Weights of a small GPT-style language model, trained from scratch on English Wikipedia: 82M parameters, no biases in attention or MLP.
MLP neurons of a small language model. Each row is named by its layer, matrix (down: output weights) and neuron, and shows model dimensions 336-463. Each number is 128 + 32 x the weight over its row's rms, rounded and kept within 0 to 255. Numbers have three digits each.
After each neuron's rows, "fires before" lists the tokens most often just after its 100 highest values on Wikipedia text that the model never trained on. A number after a token or word is its count.

L5.down584:140125138123107169122052076154141150096126136107135107115128090094107076056123091137132128138098167075156104084195150158124109148146146127158121160109090094123130140116147107116120165112084071136072135137144083076115163195155125166171125133153127142146080089165113158163181118185126089073061130116153131118074129163155157098104160100084078075132067122120096125132160071065184115137113
fires before: " 0" 24, " 1" 17, " —" 11, " 2" 4, "\n" 4

L5.down2241:166113076090085146121206120132129114147140108097134185179185128192102113129114169155142090119129099129099089055123133168135141096134139155138180120132157167154086108077154092172050156085114116095118095156143146105093175161157082188098062077132156076140096186174131125120158128216139123127197121145130098091126047128121112121115116113069150097119211144150176119107145088128117102122125
fires before: " |" 96

L5.down1843:113100113165099121107172108123138098124107145123104119096128142083116109150122127163094168130146132255111177108180146136134163126166152089114111133127117103172126108189098094086120150120106166091105143111140121106150093133134144131109128100121106079129116094131210103084188120131129086093160098115108117113146124056136166114117124152132123109075104146084146104134157137099146161118166
fires before: "|" 95

L5.down2052:180217101131110128111059144154135157111099207108118144109126116132124125102116151118182105144121132129148128097066110147137153145142138096112165165159134138137091148173140069162166105170117108103140093126108126115123168161115137125167126119000200095106068142136130155135112196204148155170122139088148116125096055137158113126107145117128137108080140135078114149140164110103208155088130
fires before: "-" 60, " |" 20, "\n" 19

L5.down379:123175098134103117096195148152180160161118147087125139121143141092147122119143144130113135130100130000136133165154133197135139159144136119119153101113085112096215143117132131143096125134122153183060180115173186120095130112162125118143141151131153098147100248149114109174143136086162165123163104086201089125131127168102119145064136131146098215154136159132136108154152142121143118135200
fires before: " |" 38, "|---|---|---|---|" 8, "|---|---|---|" 5

L5.down1907:131179117125166186088129121115178124098161156127119110140053141142138157110119129124092154151163119118094132098121170118122147189116144127141136132118103108109119147147142163156135152116146114146160064124118122126083115086108155134129144141156096067127122052076149062093152147132064120097116134124162121087104143126105124117120159131117095157124173094118128117155127142152090146171094
fires before: "'s" 39, " |" 28, ":" 12

L5.down915:134161123140188108124137072101166136120095170109129119116163130139089139124143115086098098142099123201201192143184116134173103114078146096135180162134135127104113134158099134131119123172114123129152141091080129108135100098135131151174124123000157143107141126141156092119175186164162131073142182139122149145161137073139121126093096162075141170217155109112086155072085139089112149129160
fires before: "|" 57, "-" 21, "\n" 15

L5.down712:082106142192173112131147129184089151107100188168103146115047085164145126134141181087179128113177115156119124153105067135144124064143122137169163168146113149099157137135191123086121157122119098107127156115147094155157162173173150077145176164144135126112148120077195084173091115155205082122143121142104147108092122086190153175164159139146103149140126172080142103106118128130106111191156
fires before: " |" 63, " of" 4

L5.down408:138126117100106115122156143126108147088117162140113083105111182121128090100135158107098150122153159153167120163118131133097117110158210124136106168123139083094100114103092145166129139147159145148121079131076099124111125138126128119178138148090172151132107144153146148161132159112137164151138186062137123210184152161123069126109147125148115075190123121152084056144170132110066122136128
fires before: "-" 90, "\n" 5

L5.down222:171075096140084119100165174082076148110113137091120140089159143163108115143111103076095144145168105163153162151091146076107116142126108183048125152146120095138105113160153144110091095129080157190089137141126155241111155125132161171133144120124135171110097146118114117182125128122183137164134104071110159174115180103114100146085140122160135141150055120171173112110085156116120073120088
fires before: "-" 72, "\n" 7

L5.down2479:146156163127137096147142097098101142116107133154131123172101054125084085110142155120172183070116108048171128083190146093088123128123077171111108131094186145125079113140065057141089164100140093155137092130160138132062120098148128133107168095065171137094175155109153087104105148070163095095123118159125138127118076170137064135147128095185136166111122076141124114129093097109149122066082
fires before: " |" 73, ")" 6, "Gls" 4

L5.down796:088165115106070211155126135169155130084148135161123149162105061098080108088045122148157104116153091190084107119149096134126156176121084123134147133131114118130093131141169104114105135174125167155156111133109119048153175153114124108160150057027179111117155122118086125107119114246149116099135144085104090115174110147159161190125157113133124118135129127037157219143112080151124122139106
fires before: " |" 41, ":" 20, "." 6, "un" 6

L5.down700:082103088141113142115123185087120160124154169128121145194109110110178157093113118134093151110130179081117172144102182092157130122145167101125108119055125130131076085145151123177151127129130124129090096157085119073065117151092116129097087118118123183137136090139164122099147064170084137117155129087132138143066124106162180180093127150129104077143136094064241187100121133144143135135123
fires before: " as" 27, " to" 18, " for" 10, " with" 4

L5.down1160:093105078118162173138200130137142082145124051134137112121175143114113154181129166118115102115175110118093131165083126146157103161110159165160185158173088106129165122117105145118148149156156159109197152068213151129081165155181109086123186136082122127128102139060182144150099175118133087135101149120127122143105114105135161153173131173194059142120132161131173186161096100104164118138127
fires before: " |" 52, ";" 20, ")" 8

L5.down2329:216089155163223156163185137191117170150128149100068072121081149117183085111174145129064138089144136130141149129118128171135114134096109136165132173118137093134076147142136171154104134154084130137147109171097135121211181139138103096087109127107161124108122076084153122132162097147147179101145115143115123146081116091108146136158166138120115094127196157149083055112095121099174165111108
fires before: " |" 79

L5.down2194:153143129141144171129126128190136174083140127120115085157107143172174112126084174157181149174154101150178124147161164099118158127121147158140103135106138145120097128141027093130161124139119123093131203158065158126153118162205193116157128133056179121097124129165095159116196107130163111158127139091135139171127068116119099086097184161095127152131128136132140146164144150159107126115144
fires before: " |" 68, " of" 7

L5.down432:147109131180134122118166146122071119150150130123176145142078141123150124162084147145182140116129127095104101162142154130128130154106147045086143157014100150157076144185098137129121164097143113123100103069129085114184118175181102042133151108130099108109120162158124098122100192121055134099115106155141147099079143100164141131122105091095106146153131130180142125150141172173146129109166
fires before: " |" 47, " to" 9

L5.down891:100087113185122104164115134143122142115152150155154133137164122085168101146094170146172074122168150201137161128063182147149165105137143115158076129062181166102109072125128157116067083132175127164061124058129133133176111089116151116177138125078062120091102169104149100087095124113169144135130144129154158141162142118094143102138124171093111134111138169146114090110161149123138105166138
fires before: " |" 93

L5.down941:119059186109128132078117148107146086122143103145077121131121108111097135168144149149142171139130107192152097125112112151109106152093149161070192156138136130133161153041116101147164093132098125176058090158083127091166098060131104161114129124026080070166119111185119095098177152067103156142152193169164064163101081164103156156137126111153134128097116141140120153166148131165135108136142
fires before: " |" 52, "%" 16, "\n" 13, "un" 4

L5.down498:152175119154113165138140131114148090105174107132051202138254148170105126088080084158186122103160151109133110104051081153162141097140144164143121120146111196082096131100171147239104074142130126129162129087109152114121158052125070123113112103113114131167112137087106138064098145094122148179143144188132148093105115124121129100158142094130119096093146084148099093131182165174150170150169
fires before: " |" 78, " the" 6

L5.down680:100193156131132143127148102162165128131143173120063126106091111183178137147051137159171143093170075135116162100070104153165170150084109118150110147168082101099119138124158156161076120128120115112084130171142132158106160169129154147183096134062102099143080105072141117066151120126179131067116123156138113100158125175200149113089095100139097106149188134140121121057161096087139116100102
fires before: "\n" 81, "." 4

L5.down1476:157158142109154125090124139181154134143149123141089162136071137141168107158169087091114087112049101111179140143144182104119196145146177129144146117165223119116128143130100076132182160107107122198122127096116107137151103171172093095129135097111121124095167162122196101090164095135117131129111118077141138145123145072106119136153107146197144119151133129136143096152134127029085097174094
fires before: " |" 57, "\n" 35

L5.down1049:101096113189116142102129138106130115120104148156145139174065084127128160143111188130134142108089106154056093116150141137143067092115126104092130118120114162090118165139124031110072087151137130174150089120087091170189071149129165137125106109111111113114137143125141121155127070154148140142079137165181162157156115150093143198085131187116125118132129156104121122134148214119142137104093
fires before: " 0" 29, " 1" 26, " 2" 22, " 4" 6

L5.down1495:122170133143150067158088079162077164141142101065133114155109091151165139125136103144135143096111119116141167095142117122125126138081156155085091094103053082151116062065092102118128179163137115138186063139134107141095133084138076072133052133080159103125148155140156149100137126149117155165168140094140149117101156124058121062121111114176153113091133109125139159143126127146173121152084
fires before: "." 56

L5.down2062:107164167151098154093141174166145075213127128108117104188145107112111069187041072172174162172168114103155120128110134090168090171164087126139168183112149155119099147127163123077129076130095101102150126115137099143143114139130154120117140114087128127178084142143071104174085176119148098118152086108075126105052181090171148130149179113114099069165138063153061161179099137142183137142124
fires before: " |" 58, " the" 11

L5.down2359:096103085133102102092163140106136119058097137137146174139092096158134134129116110113057112131119088138121139087132119150133148156211117076110130113126171111121128152109149093148106128133112102093102226142146083076167171110072115136108082158156050102072105181109124125146129111206178152156135114108106166100070111111142085160089071125145110093121093130149127143097156105123154115174135
fires before: " 0" 19, " 1" 14, "0" 12, "1" 11, " 2" 8, " 3" 7

L5.down1299:132119090115138092151091111102100161180125143101168119143097122085126139138154149123141105137149077165147214154125115148093106123198126142139141057192173153156097110115115114119146143142138086125176104094145183138107155136138094123152118086058126077204089135163131109133181132128106143075175124174135155167120126098146115127116178132074140119127070135102123097194087150123153174134173
fires before: ";" 96

L5.down2395:158087112166109112124112107168101159134121208140139124142142117122153109189190156042122097137106085129134141100118113104132126118111130189135129116140139096082156169157126089089172152061139134068098076170116119123160121063135176120150141113102199094134160182128119147075082165075080110166180124135122123127075109114116092158141198186094102118116092136129095107103103073156128085113132
fires before: " |" 76

L5.down2454:088030134132156108182154089108147112081116101101132123159131097099133133110170163170119107125161074105111142152142184141104095116140133175130113191124146182121103143108113123089129132153120148206090112114121070110043151108074141067161115088091190118141135142129074122119121128136161139091117125144136165157091116124114119145118109119080152063080106106141105108097148153172179114137133
fires before: " |" 94

L5.down1988:134105149161090087115117126163133150109135154059108131127087114132126150132113109127116168123129078097131158116194190134120097125087184177110193146156067157095130074127170117096129102094139175100101088141145148123124153097099119131136129125128166144156112174126144116083154158101100173111110093133184117138065150088112102118099146106101088149150096119094172188191121152101121125094106
fires before: "." 37, " |" 27

L5.down1602:085101124072159072090108097133134071171086152192120164119126137138140144106117141174086129127198077093167190097137115071136104163159118062098125165154118085103145145137156180152128151139091082071235166109165073117108124133075134088102110074119091144158119131135178087140149143118136112120161081136146105123112155174138109119161149106110151129112104126097069133136134079125173111107117
fires before: "|" 69, "\n" 4

L5.down2409:151143150176161172073167189081089122153180095109111085113132074186169107142110112136091109165182147141154161112108188127159132122146140062128073102106082161082135127089127166158161089131146154109202149136138149143179119106152159149129204174070060155122109164097136140151150124125090100206104136128142095161116167084161172147153101170137161140131166116103124126128088164067114121145104
fires before: "\n" 59, "==" 7, "-" 4

L5.down1483:156135102082096096097106085115131142052102166106182159104145145172164134103207160097123094127138152103134129092120124113158142114084143150110117124133142170125107080215094098085156155075129132073145153135113141135065138138145104164107109153111152071138095115121119111123123119139142111183119124096061156124098130114087124138108166085121078112089112061050157169108178139071220123117083
fires before: "\n" 70, "In" 4, "On" 4

L5.down468:081089134139140151128110103186089121122123118190144149154106142110155109132126147117081109113119219164164097117093118133148075131095175102166123038146169174099095160140104116126120100089101118153095112122060137164127160141057143103085121115167103128130056149127146107155168135112142112174142099101119065088118111099106179155109156144173184151127164131142082111144162144169147129183099
fires before: " ==" 34, " ===" 20, " Party" 9, " 5" 6, " ====" 4

L5.down2310:158063122135110154117085152052127078161144159062133188131148127169135060128145129157148140172130119157177175131126141131152128121097107092194067104104180114107077081109094150201086114109085105153165128105112071142088170161141120186080170165079134123138166185117210089112098080140126153122185086107125126136090105072115069114128146096097180109079140151113090149131157130090187105102094
fires before: "\n" 63, "|" 9, "." 5, "%" 4

L5.down1768:179098116134142133150124132076169142125162189100154128114143069120131103149199133121163149175150112096171162171134087133149157103103138127103128098131148142067109092153125125154123119154051142074122169118104110105163097118105155079125076117174119078155096139102147181142129126154128104142129119149114193174108125201166134142086151144087100103143196197123105133137092100116126119084162
fires before: " |" 72